config.toml
head_dim = 64
vocab_size = 32000
qk_norm = false
bias = "none"
tie_embeddings = false
init_std_down = 0.0
beta1 = 0.95
lr_head = 0.00658
warmup_steps = 200
decay_fraction = 0.874
decay_shape = "linear"
seq_len = 1024
MLP neurons of a small language model. Each row is named by its layer, matrix (gate and up: input weights) and neuron, and shows model dimensions 16-143. Each number is 128 + 32 x the weight over its row's rms, rounded and kept within 0 to 255. A neuron's up and down rows have the sign that makes its largest values positive.
After each neuron's rows, "fires after" lists the tokens most often just before its 100 highest values on Wikipedia text that the model never trained on.

L4.gate135 [122 123  91 142 212 137 160  82 129 148 156 135 163 177  69 148  94 139  91 160 116 199 130 137 180 133 102 160 160  86 113  84 145  78 128  48 124 136 168 150 108 145 150 122 100 127 138 147 140 172 123  93 154  65 124 120 165  95 169 114 175 163 162 171 126  67 114 123 195 109 144 128 108 172 150 116 106 129 168 150 140  86 129 136  84 121 125 131 100 150  55  66 143 158  63 102 160  98 101 160 169 114  83 102 124  90 131  71 177 101 150 139 134 128  74 139 128 116 111 109  74 135  75 158  90 127 151 130]
L4.up135 [164 134 102 137 110  63  68 120 111 216 139  97 115 157 137 122 127 134 165 144 109 146 110  97 203 115 146 192  48 108 163 138 109 115 149 117 141 116 109 131 194 138 123 136 119  98  68  91  33 162 107  98 170  53  93 142 135  95  83 156 150 142 112 122  79 116 136  61 121  88 139 155 133 155 168 139 108 105 129 181 149  70 105 138 148 138 174 130 181  99 114 136 111 145 102 169 127 122 117  85 152  69  81  44 119 175 143 114 104  98 144 125 152 160 121 140 109  83 135 174 116  89  96 134  76 103 142 101]
fires after: " ", "-", " (", ".", " be"

L12.gate243 [178 116 121 153  92 130 149 154 148 193  92 180 174 136 152  59  98 188  91 104 116 174 149 151 151 183 106 119 143 139 131  93 161 161 123 160 128 126 114  39 105 146 134 169  92  58 116 143 103 100  69 142  61 126  95 160 128 144 132 162 106  84  86  79 134 100 157 108 122 130 119 142 124 134 144 127 154 124  98 108 139 161  91 123  86 144 100 110 157 161 140 142  93 142 150 143 166 137 151 148 159 108 119 139 160 123 143 174  94 128 107  80 172 135 107 116 183 144 127 101 139 110 191 127 109  60 168 132]
L12.up243 [174 196 140 152 125  86 156 121 160  88 126 197 110 139 157 148 110  97  83 117 159 165 200 128 158  82 145 177 146  38 114 135 187 113 165 141 146 167 172 151 115 123  96 111 155  88 186 141 131  96  90 155 130 144 120 130 113 132 129 117 138 206 103 140 123 123 109 145 127 170 186 150 140 132 116 134 159 134 147 180  78 194 176 130 165 123 175 141 138 127 112 129 103 190  81 117 127 120 109 122 117 126 100  74 115  89 123 119 144 157 172  78  90  95 163  81 175 100 164  83  83 103  83  91 155 124 115 127]
fires after: " |", ":"

L13.gate327 [153 106 141  99 137 145 141  82 140 144  99  78 155 101 146 131 125 163 104  41 129  94 121 133 140 110 143 104 164 180 193  50 123 115 146 164  95 184  97 111 139  83 146 147 122 134 141 139 166 125  91 108 130 136 125 167 122 141 168 160 192 161  83  74 106 153 184 134 123 122 154 138 103 111  77  91  95 109 133 154  98 158 161 135  81 109 103 137 100  99 161 130 149 114  78  69 173 190 200 152 140  97 157  86 131 138 151 121 123 190 153 169 147 121 106 100 178 154 199 136 160 147 130 176 111  96 117 102]
L13.up327 [123 164 112  53 144 121  66  98 123 112  95 106 128 195 137 131 118 171 108  81 114 125 117  70 128 151 122 216 110 142  30 116 163 114  88  84 141 146 104  65 138  91 134  81 130 125 165 148 153 107 115 103 121 170 118 110 132 125 164 126 124  54 156 138 109 112 129 120  51 124 115 171 134 141  82 152 131 193 168 135 122 158 154 147 169  99 104 171 119 149 147 112 120 166  91 164 120 136 186 119 114 112 132 176 153  90 107  92 116 182  99 114 146 131 100  38 143 178 122 139 116  94 178 177 127 106 121 148]
fires after: " a", " was", " became", " an", " as"

L7.gate234 [142 130 164 156 144 142  46  84 126 150 122 118 185 164 151  98 130 174 123 144 135 124 121 169 107 137 143 146 188 103 161 119 151 130  90 109  97 133 145 115 141 105  99  95 109 131 129 114 156 112 115 153 113 105  75 121 147 159 143 155  85 134  58 133  83  91 137 118 171  73  91  85 191  88 212 135 133  85  82 175 108 169 132 123  91 153 152 101 143 126 129 116 164 154 119 198 144 117  49 110  80 136 108 109 161 102 142  98 129 128 125 139 144 140 118  95 147 144  93 164 105 104 179  82  83  98 132  57]
L7.up234 [175 192  86 116 108 100  65 177  94  98  91 119 128 144  59 105  90 157 119 116 144 119 120 164  78 133 116 184  84 106  69 137 125 173 133  82 116 136 139  73 108 133 155 130 104 132 116 162 152 124  92 144 170 138  99 123 184 116 125 129 170 118  44 145 154 102 153 123 185 143  98 138 203 132 191  74 125 135 115 156  76  83 132 125 139 153 134 138 123 109 110  70 102 149  92 102 152 202 172  69 115 116 119 145 118 112 132 159 127 149 114 147 150  99 155 131 168 146 171 117 113 143 104 150  60 165 112 180]
fires after: " |", " was"

L6.gate415 [151 133 182  79  66 157 113  92 172 133 196 179 124  96 100 113 134 138 166 130 133  89 129 173 108  75 134 130 178 129 151 120 136  86 164  94  78  56 180  91 182 104 169 118 121 108  62  92  90 134  89 147 106 134 219 132 155 191 146 119 135 153 131 128  85  92 141 125 169 128 131 146  93 102 140 138  95 181 166  99 116 172 117 112  97 121 111  98 110 104 147 156  89 131 122 118 129 102  71 127 153 146 139 135  83 123 106 156 114 120 171 110 116 115 140 162 132 163 185  32 114 109 136 116 161 153  97  82]
L6.up415 [143 106 161 129 125 165 117 107 115  85 179 180 132 172  78 106 134 118 125 122 117 180 157  85 123  72 175  56 141  93 114 107  81 113 155 100 102  84 128 129 166 163 141 134  93  84 161 108  80  96 114 117 219 126 120 120  74 154 103 136 114 134 186  97 163  57 196 123 132 178 152 163 146 115 134 105 117 134 118 123 143 167 127 100 126 103 125 194 150 118 146  74 165 109 120 122 204 171 123 130 140 146 121 122 112 137 184 129  77 142 101 148 189 127  87 107 169 101 138 170 165 112 143 140 171 162 111 113]
fires after: "\n", "-", "."

L13.gate285 [138 122 169 103 181 163 166  98 127 135 140 113 132 106  95 108  96 107  82 112 100 115 121 109 169 108 134 146 185  94 151 138 152 156  95 134  99 156  89 191 161 114 196 135 190 154 116 134  95 168 120 172  93 129 156 152 102 141 138 145 130 154  93 100 110 114 123  93 130 128 118 119  80 128 138 111 140 134 172 104 132  72 110 181  98  79 168 105 132  73  88 165 175 190 159 177 121 110 143  99 147 194 185  86 188 152 116 112 106  69 115 175 120  94 128 150 168 120 112 109 100 166 144 141 134 148 140 140]
L13.up285 [ 99 120 166  57 150 134 108  68 106 123 139  93 114 119 161 117 139 152 105 118 133 106 100  82 189 126  99 152 106 122 155 125 137 110  64 123  72 141 115 149 133 129 139 156 137 114 136 141  59 115 162 170 107 155 188 113  92 182 154 110 158 135  82 171 113 121 108 118 172 169  89 117 138 145 215 174 102 153 125 149 141 114 111 167  59 125 142 173 150 124 101 123 155 158 144 119 148 125 141 125  97 139 149 111 155 202 115 131 108 144 114 152 126  96 161 169 132 129  76 115  75 152  68 122  90 105 139  74]
fires after: " |", " "

L4.gate216 [127 129 189 165 134 149 168 145  81 140 189 157 123 203 131 179  70 124 146 119 132 177 196 170 153 129 115  77 125 110 101 164 141 101 175 137 133 171 129 129 152 154 138 180 180 149 120  79  89 122 114 137  93 153  99 145 109 124  83 109 146 102  87 140 109 154 174 120 161  82  82 138 193 123 122 108 179 154 162 113 124 163 148 141  87 199 140 155  69 166 134 113 160 137 165 161 143 113  87 157 154 147 161 192  93 125 128 143 146 147 126 111  95 100  93 145 122 167 131 138 179 110 114 162 138 141 133 124]
L4.up216 [118 139 188  79  60 166 127 170 101 122 136 135  81 173 150 179 227 121 120 136 198 109 140  83 110 137 116  53  95 194 141 189 116 150 146 128 152 166 166 103 104 121 120 101 145  86 108 138 137 129 104 114 132 131 108 131 116 143 123 120 148 110 123  89 167 171 108 101  98 138 187 187  97 181  87  97 133  81 105 141  96 163 123 127 168 118 135 112 179  82 122 194 116 125 180 176 169 134 140 132  67 104 189 125 127 121 102 120  81 158 171 148 126 108 170 127 156 132 125 131 140 130 137  86  93 121 150 107]
fires after: " to", ",", "To", "'", " would"

L5.gate82 [104 149 114  82 100 191 169 110 160 156 140 142  94 202  69  69 207 108 148 136 161 119 146 145 131 151 154 107 120 108 131 125 105 200 113  77 173 104 201 163 107 128 133 145 104  95 160  96 131 104 135 132 100 167 123 165 157 168 115 140 152 179 129 146 132 124 164 132  93  68 107 120 106 214 124 149 114 162  91 134 103  92 126  98  67 132 151 149 144 160 125 109 106  81 178 138 131 138 157 158 123  88 177 176 144 174 109 114 113 166 184 119 161 120 157 103 127 148 108 112 112 174 134 175  89 125 115 129]
L5.up82 [186 146 122 107  95  86 109  69 109 156  78 141 175 101 160 135 146 167 133 160 171 212  96  95  88 112 163 173  97  77 168 147 129 129 121 127 152 130 106 128 142 189 111  39 101 112 184 131  93 129  92 120 124 157 145 118 121  78 117 162 156 155 111 120 184 143 214 135 134 139  67 152 130 158 130 151 152 198 141 113 155 123 122 134 119 138 137 113 132 111 142 147 125 124 128 150 142 131 170  79 149 173 144  81 116  74  71  74 112 139  74 162  93 114 141 112 119 193 136 145  67 149 176 129 164  64  85 101]
fires after: "'"

L7.gate199 [112 128 114 154 103 153 163 129 141 118 130 162  69  93 115 110  76 116  97 112 141  82 118 104 128 140 162 170  75 110 172 128 103 122 141 160 111 140 173 141 163 179 158 157 162  55 131 177 102  91 140 132 132 151 169  47 174 156 129 115 126 180 148 123 128 145 192 161  76 151  57 145 128  81 111 175 147 124  46 151 119 118 102 143 168 143 118 177 131 161 121 205 158 165 145 163 130  76 170 169 169 134 135 156 142 139  35 120 157 104 185 162 109  80 123 106 145 175 132 131  89 115 154 121  86 116 136  77]
L7.up199 [ 87 175  86  86  93 179 154  86 105 132 101 121 114 158 141  50 176 174 139  79 143 127 148  95 100 105 148  97 112 123 176 115  91 136 152 156 129  55 124 147  91 135 126  85 173 128 144 166  98 153 187 161 146 100 124 130 128 163  84  84 133 175 147 133 159 142 106 140 119 138  93 147  93 127 128  89  89 152  99 166 120 117 172 165 146 130 147 100 142 115 112 102  96 125 148  88 116 119 127 132 230 196 145 138 143 153  85 150  93 103  71 173  80  89  88 159 151 177 123 151 175 129 208 119 136 115 179 168]
fires after: " |", "ed", "'", " by", "Don"

L5.gate149 [108 124 161 110 155 118  89 103 173 102 159 148 183 146  86 178 153 115  91  85 136 160 111 129 116 129  76  85 153 143 126  86 132 141  88 131 148 114 142 165 140 157 121 138 118  92 104 143 178  53 172 156 101 125 135 158 126 202  99 155 131 158 112 160 149 116 132 147 169 128 168 134  99 192 217 103 103 136 163 130 172 146 110 109 130 136 147  80  89 148 177  96  98 110 101 186 164 104 179  73  94  58 181 107 100 112 126 129 130 132 142  93 129 139 182  65 176  98 136 121 106 165 119 152 173 175 131 113]
L5.up149 [101  95 143 143 127 162  89  65 102 114 121 128 176 175 173 166 104 118 125 151 139 182 105 132 106 104 127 168 133  82  88  69 126 149 131 104 133 171 148 185 152 157 126 196 117 112  28 110 123 115  84 149 112 151 104 110 148 111 179 123 165 119 103 169 174 116 152 140 138 111 108 127 126 124 109 103 139  95 115 122 131 127 103  98 140 109 136  87 194 152  56 187 106  54 123 140 117 106 190 140 116  50 141 120 123 130 104 101 129 129 113  70 128 155 117  54 164 180 130 119 118  86 176  67 108 137 146 159]
fires after: " in", "'", " "

L12.gate96 [178 130 132 125 167  94 114 118 140  62  71 127  79  66 126 171 145 153 138 107  97 124 149 127 107  66 129 127 157 134 117 133 143  72 129 108 151 121 109 133 121 134  77 116  90 101  93  67 199 139 162 105 154 149 183 207 120 161 112  89 163 147 111 108 157  97 175  97 113 156  84 122 119 128  90 112  97 154 150  95  88 134 162 178  80  95 114 148  92 114 112 146 140 164 118 161 138 132 116 176 150 131 109 114 184 125 115 160 140 153 127 136 134 124 196  68 139 118  84 160 123 156  32 111  65  69 107 121]
L12.up96 [149 116 134 128 130 118 200 157 121 157  42 101  92 100 116 141 127  71  63 125 137 134 176 128  98 146 129 159 133 206 116 109 154 134 157  39 151 134 160 140  87 121 130 120 110 142 104  67 148 134 123  92 116  91 106 164 121 152 124 119 153 108 158 102 127 174 151 139  84 155 128 107 131 133  91  89 146 193 134 184  64 144 136 143 118 135  94 128 186 171 145 105 169 128  85 162 138 111 190  93  89 180 146 106  54 112 140 145 126  80 107  70 138 173 144  76 158 185 146 122 150  91 141 129 162 133 128  97]
fires after: " the", " a", " an", "s"

L7.gate377 [125 134 160 127 108 180 115  97 132 152 139 116 185 136 156 126  92 160  80  60  94 123 158  90 112  98 104 112 121 161 154 130 186 160 139  81  82 171 140 139  83 157 128 168 147 164 124  35 129 158 165 119 161 151 116 151  63 104  74 130  76 168 165 117 157 122 180 181 162 145 113 155 154 130 154  83 114 135 116 120  96 158 143  61 114 114 171 153 116 112 131 198 115 170 109  87  94 133 153 122 114 128  65 103 182 118 140 194 132 173 142 141  56 149  98 115 112  69 129  85  99  88  77 138  81 110 148  91]
L7.up377 [130 116 118 158 137 169 120 179 141 113 134 135  85 159 141 130 129 200 191  67 153 126 168 137 149 123  95 143 136  67 106 114  64  71 153 120  85 117 111 227 115  84 116 170 104 150 124 119 107 123  97 153 124 167  80 122 111 143  94 163 127 130 136 183 132 188 161 169 119 129  92  88 119 160 128 133 123  95 127 127 181 168 146 122 118 104 103 131 133 142 129 194 171 122  87 169  71 140 115 118  80  50 120 143 189 141 155 165 180  87 120  60 112 126 105 112 106 104  91  99  82 166  83 142  84 131 121  89]
fires after: ",", " the"

L13.gate230 [ 96 142 117 118 157 119 191 162 117 112 130 100 162 154 210  70  97 134  85 134  80 122  67  73 160 115 139 133 155  98 136 168 153 138 144 117  95 133 135 116 148 111  83 153 150 132 108 171  94 127 110  97 102 171  72 142 120 125 124 136 131 165 174 161  98 106  73 106 139  75 135 110 148 187 160  91 130 106  92 160 107 172 112 168 117 126 138 101 137  41 160 149 127 169  95 126 102  90  99 151 155 128 110 119 152 100  42 104  74 120  76  66 137 114 133 129 217  86 136 140 153 166 155 202 156  88 135  97]
L13.up230 [109  74 140 150 100 127 167 140 175 132 106 109  92 172 135 128  61 118  82  77 145 143 111 161 197 168 154 104 127  94 185 157 137  74 149  96 132 140 120 135 134 131  94 106  98 137 109 151 124 104  58 114 123  65 132 129 128 114  64 141 134 175 105 146 173  95 136 131 104 146 137 146 118 110 130 117  80  62 165 115  99 113 141 125  73 110 123  78 159 147 128 141 131  91  69 104 105 128  60 100 166 138 155 101 157 132  51 142 113 137 133 133 125 158 165  57 132 147  91 105 167 101 132 138 150 182 152 123]
fires after: " |", " to", " and"

L8.gate522 [154 107 116 101 152 118 150 138 123 172 111 160 155 146  72 161  91 107 102 134 133 124 159 108  95  93 131 144 166 122 140  83 119  96 170 100 123 157 116  96 158 180 131 113  80 148  31 160  88 124 137 108  96 198 111 153  79 121 136 117  85  68 171 140 100 104 125 149 209 132  56 137  95 119 126 166 109 118 155 143 191 122  63 108 134 126 158 119 137 111 142 198 104 119 115 167 125 153 127 134 118 112 111 118 138 139 174  69 127 163 148 147 109 157 151 159 115  93 103  87 114  92 100 160 154  88 134 132]
L8.up522 [144  91 114 101 155 120 154 201 128 169 177 194 161 122  80 134 150 166 161  85 188 122 108  90 115 106 115 111  83 168 125 106  97 165 109 164 148  97 113 183 135 103 111  75 105  82  77 146 113 118 146 112 164 142 155 114 135  96 166  94 134 141  92 134 165 154 100 122 113 176  95  79 160 116 103 117 167 177  74 145 218 107 146 136 137 136  85 137  89 103 171  94 112 165 122 116 146 120 117 127 139 121 122 125 119 187 112  97  96 120  62 162 146 119 135 106  42 146 107 100 153 122 123  86 188 122 166 133]
fires after: ".", ":", "\n"

L7.gate335 [155  99 151 126 157 228 170  86 106  93 141 114 130 141  90 165 156  92 111  98 131 171 102  99 151 103 150 107 161 133 124 152 153  87 192  97 116  95 142 107 111 119 186 176 114 204 156 101  60 159 119 114 153 111 146  96 115 183 122 203 119 122  88 144 166 122 132 140 160  98 133 128 187 188 143  85 121 122 147 128 109 179 159  99 131 166 143 137 107 164 134  96  90 136 130  73  87 159 135 224 133 169 137 123 175  91 155 140 137 178 120 117 124 115 105  90 129 137  73 122 159  93 132  83 115 104 164  74]
L7.up335 [109 106 180  92 169  62 160 109 187 141 108 123  76 136  54 118 143 158 195 161 153 118 113 123 119 155 130 128  98  84 115 127 114 105 109 124 163 130 189 124 161 134 134 135 147 134 121 100  57  41 103 124  98 139  96 134 118 105 145 136 137  83  83 151 101 144 128 112 117 139 119 100 109  99  76 119  93 138 128 198 141 161 105 227 179 160 142 165 219 116 163 132 162 161 141 173 142 141 162 124 144  84  84 147 120 119 121 111 101 148 179  98 133 129 111 132 186  99 134 175 110 162 136 123 104 139 128 172]
fires after: ",", " (", "—"

L9.gate117 [168  93 175 148  89 164 109 109 151 185 175 126 119 154  56 108  70 127 147 149 104 174 148 163 136 145 124 130 170 127 108 110 173 107 157  83 117  96 128 119  71 119 101 156  65 155 145  90 124 123 112  99 100 122 169 132 112 110 160  58 143 118 110 127 146 129 192 146 117  85 111 127 136 142 165 137  57 150 128 126  94 180 143 118 117  95  92 167 136 164 113 144 159  73 123  69 122 135 141 104 143 156  85  80 109 140 181 136 128 123 152 128 166 127  64  82 180  80 174 118 126 117 128 112 163 191 122 161]
L9.up117 [110 154 151 121 166 170 114 138 140 135  86 111 124 176 180 149 162 119  88 135  86 129 123 156 157 123  69 154 139 177 135 104 116 141 115  90 155 149  74 149  68 138  85  93 125 152  80 150 115  81 107 108 121  61  86 124 109 104 142 116  96 119 174  73 126 122  93 100 106 150  66 134 155 113  82 112 175 186 107 123 112 121 101 122  99  98 110 143 110 133 139 141 103 141  93 133 136 117 118 194 118 154 155 104  65 141  56 169 236  94  60 105 144 132 197 130 135 105 120 119 149 156  79 103 143 104 162 111]
fires after: " the", " her", " his", " a", " p"

L7.gate578 [123 165 132 152 119 195 118 113 137 112 122 110  92 195 151 123 171 123  67 126 158 136 135  92  91 127 174 114 143 129 150 152 117  65 159 135  92  99 205 176 168 124  96 178 154 170 156 116  99 161 136 109  89 143 133 122 150 135 145 117 168 115 124  72 113  57 187 171 147 116  92 112  98 164 143 218 156 182  89  33 167 126 187  68 122 143 103 133 164 109 135 147 104 145 128  93 116  69 107 135 132 151 154 182 116 100 152 102 123  93 155 131 115 111 123 183  64 154 154 145 100 154  90 126 117 148 155 130]
L7.up578 [142 116 150 127 125 143  69 109 111 127  97  46 123 159 106  93 124 150 123  97  76 139 172 161 110 157  98 145  99 129 130 166 109  95 113  95 127 119 161 132 149  49 157 160  93 131 191 103 185 182 122 125 124 170 114 129 126 158  61 135 126 143  99  29 107 114 175 206 115 131 116 106 106 110 121 122 132 153 156  56  63 141  84  90 171 133 153 156 166  96 114 183  98 115 151 129  80 178 160 102 127  99 117 165 136 158 106  91 124 146 165 152 135 162 132 123  84 121 135 138 149 155 121 188 142 174 174  99]
fires after: "-", "\n", " "

L7.gate10 [147  83 102 187 130 170 160 119  67 122 175 154 185 139  73 138 126 148 165 123 117 203 121 123 147  97 163 135 177 125 109 167 113 112 144 133 114 112 152 111 124 123 139 175  62 131 130 160 143 162  94 117 148  94 127 110  77  89 163 211 172 124 148 120 136 120  43  98 177 127 114 191 148  95 119 119  90 110 107  97 115  95  47 100  57 141 124 162 115 119 115 148 140 164  99 132 158 146  55 168  98 135 151 118 161  63  56 137 149  94  77 147 154 124 121 127 101  96 170  85 135 178 126 149 119 168 142 126]
L7.up10 [158 150 145 162 129 168 177 178  61 102 146 158 126 113 123 171 135 169 119 112 126 141 149 117 173 145  62  67 130 101 146 119 113  53 145 110 160  99 118 153 127 163  74  92 122  88 171 105 176  76 164 122 178 203 191 129 130 131 171 140  86 154  56  79 122 111 181 137 102 179 161  93 136 105 128 131 122 153 119 149  73 146 142 126  98 184 154 153 136  99 123  93 132 174 184 162 142 103 111  83 109 123  78 137 152 147 146 121  88 137 146 136 100 153  80 106  96 132 165 114 103 176 162 110 120 141 153 150]
fires after: "\n", " ==", ".", "===", "==", " Website"

L2.gate240 [103 147 131 153 142 128 184 125 127 105 123 171 197 156 157 130 144 159 141 148  76 181 127 127 149  98  69 155 151  70  82 181 147 158  98 163 129 101 126 129 122 134 128 188 108 110 104 124 158  80 148 184 150 128  83 113 127 138 149 165 138  96 132 126 142 102 115  97 131 160 127 113  76  75 193 153 116 154 103  96 162  89  96 103 121 133 112 144  44 125 146 118 114 139 104 115  94 112 129  75 204 138 120 142 128 127 136 107 180 145  87  99 164 109 124  91  51  70 141 105  99 143  72 137  91 164 131 124]
L2.up240 [151  79 176 103 124  93  94 133 107  94 155 128 198 152 111  97 162 138  99 122  87 165 149  89 209 107 106  87 127 113 165 113 211 144 107 112 125 135 155 170 154 124 129 124 108 116 135 120  66 109 128  58 155 109 207 106  90 153  97 102 115  82 177 172 149 147 140  97 113 149 174 146 129  99 134 150 123 119  83 170 143 132  92 155 116 113  97 125 123 126 116 101 109 148 110  88  56  97 145  97 193 137 109 154 146 163  97  61 141 148 148 191 134 113 165 114 124 135 127 171 120 135 130 136 144 126 143  45]
fires after: " ==", "===", "==", " ==="

L12.gate225 [120 129 143 110 151 112 123 112 138  97 103  83 120  90  70 173 121  96 115 145 129 124 128 135 136  87 142 142 142 143 189 118 151  93 178 120  84 123 136  93 151 129 157 100 157 178 130 168 176 137  63 113 105 163 184  90  54 109 126  61  88 147 103 145  69  99  96  60 122 118  99 116 100 184 165 167 160 102 174 152 128  87 142 114 138  67 117  75 156 104 181 163 131 114 159 148 154 100 118 147  98 112 187 116  82 146 105 141  73 181 152 131 101 105 158 144 140 105 101 129 145 143 144 141  85 150 137 159]
L12.up225 [147 104 179 124 163  94 154 125 165 165 107 122 142 142 117 103  91 124 134 136 136 116 135  70 159 145 115 128 134  94 133 182 176 152  25 110 176 155 143 110 113  99 121 120  85 115  86 185 110 195 168  71 155  68 156 133  77 153 128 130 149  80 134 123 172 107 155 120 105 135 151 120 122  88 187 169 124 132 102 195 130 106 115 108 130 119 137  99 139 123  98 104 150 136 103  92  89 148 176 159 139 129 170 134 111 116 165 151  86 129 191 169 138 128 177 123 176 102 169  93  84 166 143 155 118 173 101 112]
fires after: " |", " was", " and"

L6.gate423 [105 147 135 201  68 172 110 141  96  60  94 169 176 165 146 114 138 118 140 147 126 126 149 165 177 145 174 141 129 114 134 141 241 124 181 149 116 102 176 176 147 151 146 201 150 106 145 153  96 143 117 126  64 206 136 135 151 156 136 160 173 138  99 150 133 135  93 143 104 169  91 104 195 116 138 121 136 166  87  81  62 167 115 162 140 110 113 145 139  98 146 112 104 192  94 177 142 120 129  81 140 171  87 137 157 117 185  60 174 172 165 111 143 123 139 140 142 136 129 117 175 143  96 190 119  86 103 109]
L6.up423 [110 125  97  90 123 126  87 119 102 104 109 106 131 151 105  96 174  96 152 145  98 149  88  62 109 122 138 169 135 151 128 165 108  97 138 100  58 175  79 102 179  92  88 121 101 100 120  84 101 184 141 100 106 132  66 150 121 122  97 164 188 103 129 102 136 171 115 115 120 156 118 108  98 151 142 126 122 210  58 114 114 134 123 133 153 123  79 122 182 123  95 171 115 111 120 130  53 113 103 113 174 115 132 111  85 149 134 132 108 176 110 186 133 132 175 110 155  59 105 122 119 103 122 168 148 111 168  78]
fires after: "\n", "'"

L5.gate59 [ 91 147 175 133 100 154 135 154 177 176 102 128  90 155 136 164 121 156 117 119 146  90 182 169  68  89 141 165 109 130 121 127 172 148 165 134  82 102 111  83 136 144 143 166  67  88 154  90 128 106 103 137  56 117 157 137 102 137 126 137 133 109 112 107  89  93 132 132  82 150 150 149 101  96 127 139 107 141  90  93 128 148 151 115  89  91  67  61 165 120 155  93  66 106 106 175 104 135 133  96 105 165 162 149 132 136 149  79 107 120 134  61 151 120 111 171 164 180 154 125 116 127 114 156 158 150  61 131]
L5.up59 [113 106 179 117 126  73 121 121 111  62 113 117 116 148 100 143  82 113 142 203 150 152  86 107 131 109 157 104 120 136  73  53 143  92 123  95 147 141 167 111 112 121 203 213 129 136 132 112  94 111 172  67 164 138 110  96 128  82 141 115 117 154 137  73 173  86 132  85 106 170 122 155 119 181 183 148 129 174 146 108 110 170 101 148 129 182 161 118 163 133 154 128  99  91 112 157 136  95 180 128 121 143 118 160 112 133 169 170 115 170 101 116  83  77 212 141 155 156 137 154 125 125 126 120 138 162 140 147]
fires after: " |", "'", ";"

L12.gate601 [153 152 154 122 107 113 123 159 164 115 118 120 177 164 146 119 137  88 167 155 124 187  62 154 120 137 117 106 126 129 176 107 152 141 154 109 129 148 140  46 147 113 117 161  89 129 160 123  95 131 126 102 142  79 124 147 149 148 119 136 136  97 148  95 138 111 165 100  92 121  98 150 104  86 173  64 100  94  75 164  87 119 207 119 131 109  98 120  92 155 121 202 136 128 128  50 102 150 134 161 112 140 127 106 146 162 125  85 114 103  58 125 105 156 118 143 176  77 164 112 143  83  95  70 192  93 141 120]
L12.up601 [ 74 142 133 150 154  53 135 110 151 134 101 134 114 153 171  96 105  95 144 199  69 147 103 154  96 150 119 101 144 166 166  48 101 113  98 162 121 151 106 138  88 153 106 157  82 114  82  92 122  99 142 124 191 155 117 137 144  95 161 131 100  90 142 125 191 156 126  80  93  99 124 189  92 153 146 110 160 119 108 143 136 163 138 176 112 176  63 118  84  97 167 113 121 139 116 131 136 194 107 163 114 113 119 145 143 163  93 103 163 140 105 144 139 130 133 166 153  98 114  90 106 117  96 105 107 160 129 156]
fires after: " |", " 1"

L9.gate526 [151 164 134 159  77 140  81 120 135 158 145 134  93 129 100 112  92 138 109 116 167 147 121 205 147  96  74  84 136 101 117 120 132 129 201 175 115  80 129 164 145  88 176 171 175 145 103 106 133  80 181 116  96  98 138 128 170  87 127  94  87  99 102 127 116 140 133  68 115 131  73 133 117 151 122 115 192 131  59  84 160 174 137 173  87 118  98 113 166 107  98 148 132  95 121 164 127  73 120 160 176 140 144 167 159 163 101 135  65 153 111  79 133 128 132 108 124  68  95  88 148 153 129 159 169 167 124 134]
L9.up526 [150 115 135 124 148  83  93 132 132 147 131 196 143 107 141 141 116 118 146 120 158  78 189  70 143 114 112 122  98 157 145 151  90 130  95  91 158 145 151 114 131 141 116 128 104  70 174 134 107 107 149 174 118 183 184 138 141 145 188 136 106 155 141 106 156  94 160 110 167 148 108 108 111 127 181 130 113 184 163 195 112 145 180 135 121 127 135 162 133  66 200 167  71 125 111  76 131 187 117  92 127 111  98 129 121 121 152 148 164 107 158 163 123 107 102  68 149 149 134  81 147 180  91 158 158 114 110 185]
fires after: " |", " "

L6.gate244 [178  90 109 118 139 115  68 131 153 160 183 120 155 158  99 184  64 147  97 152 135 119 149 127 114 181 155 150 140 106  97 179 141 180 100 143 105 172 125 151 132 170  89 210 148 168 125 125 144 137 162  78  90 129 140 199 163 189 192 199  80 117 138 131 103 144 117 225 134 122 107 176 121  83 148 152 119 161 151 125 121 154  75 125 142 147 102 108 164 147 185  96 130 104 119 154 159 130 104 171 110 144 145  87  97 113 119 171 113 154 133 144 171 120 137 106 198  50 103 110 162 123 155 118 152 158 125 135]
L6.up244 [187 135 144 121 123 124 135 102 187 148 157 175 155 119  92 182 147 141  55  72 158 117 117 128 176 160 124 129 155 176 115 123 134 138  84 136 181 118  81 113  57 108  44 167 130 112 108 111 149 146 151 129 139 123 167  90 111 163 201  91 112 145 116 141 109 140 114 152 103 148  83  99  98 172 132 157 126 156  79  84  42 133 125 171 101 163 146 116 125 112 158 103 122 145 110 183  84 162  87 109  60 165  91 123 107  87 117 158 121 138 116 165 165 126 134 143 119 154 116 105 121 143 163 149 130 166 130 123]
fires after: "\n", "."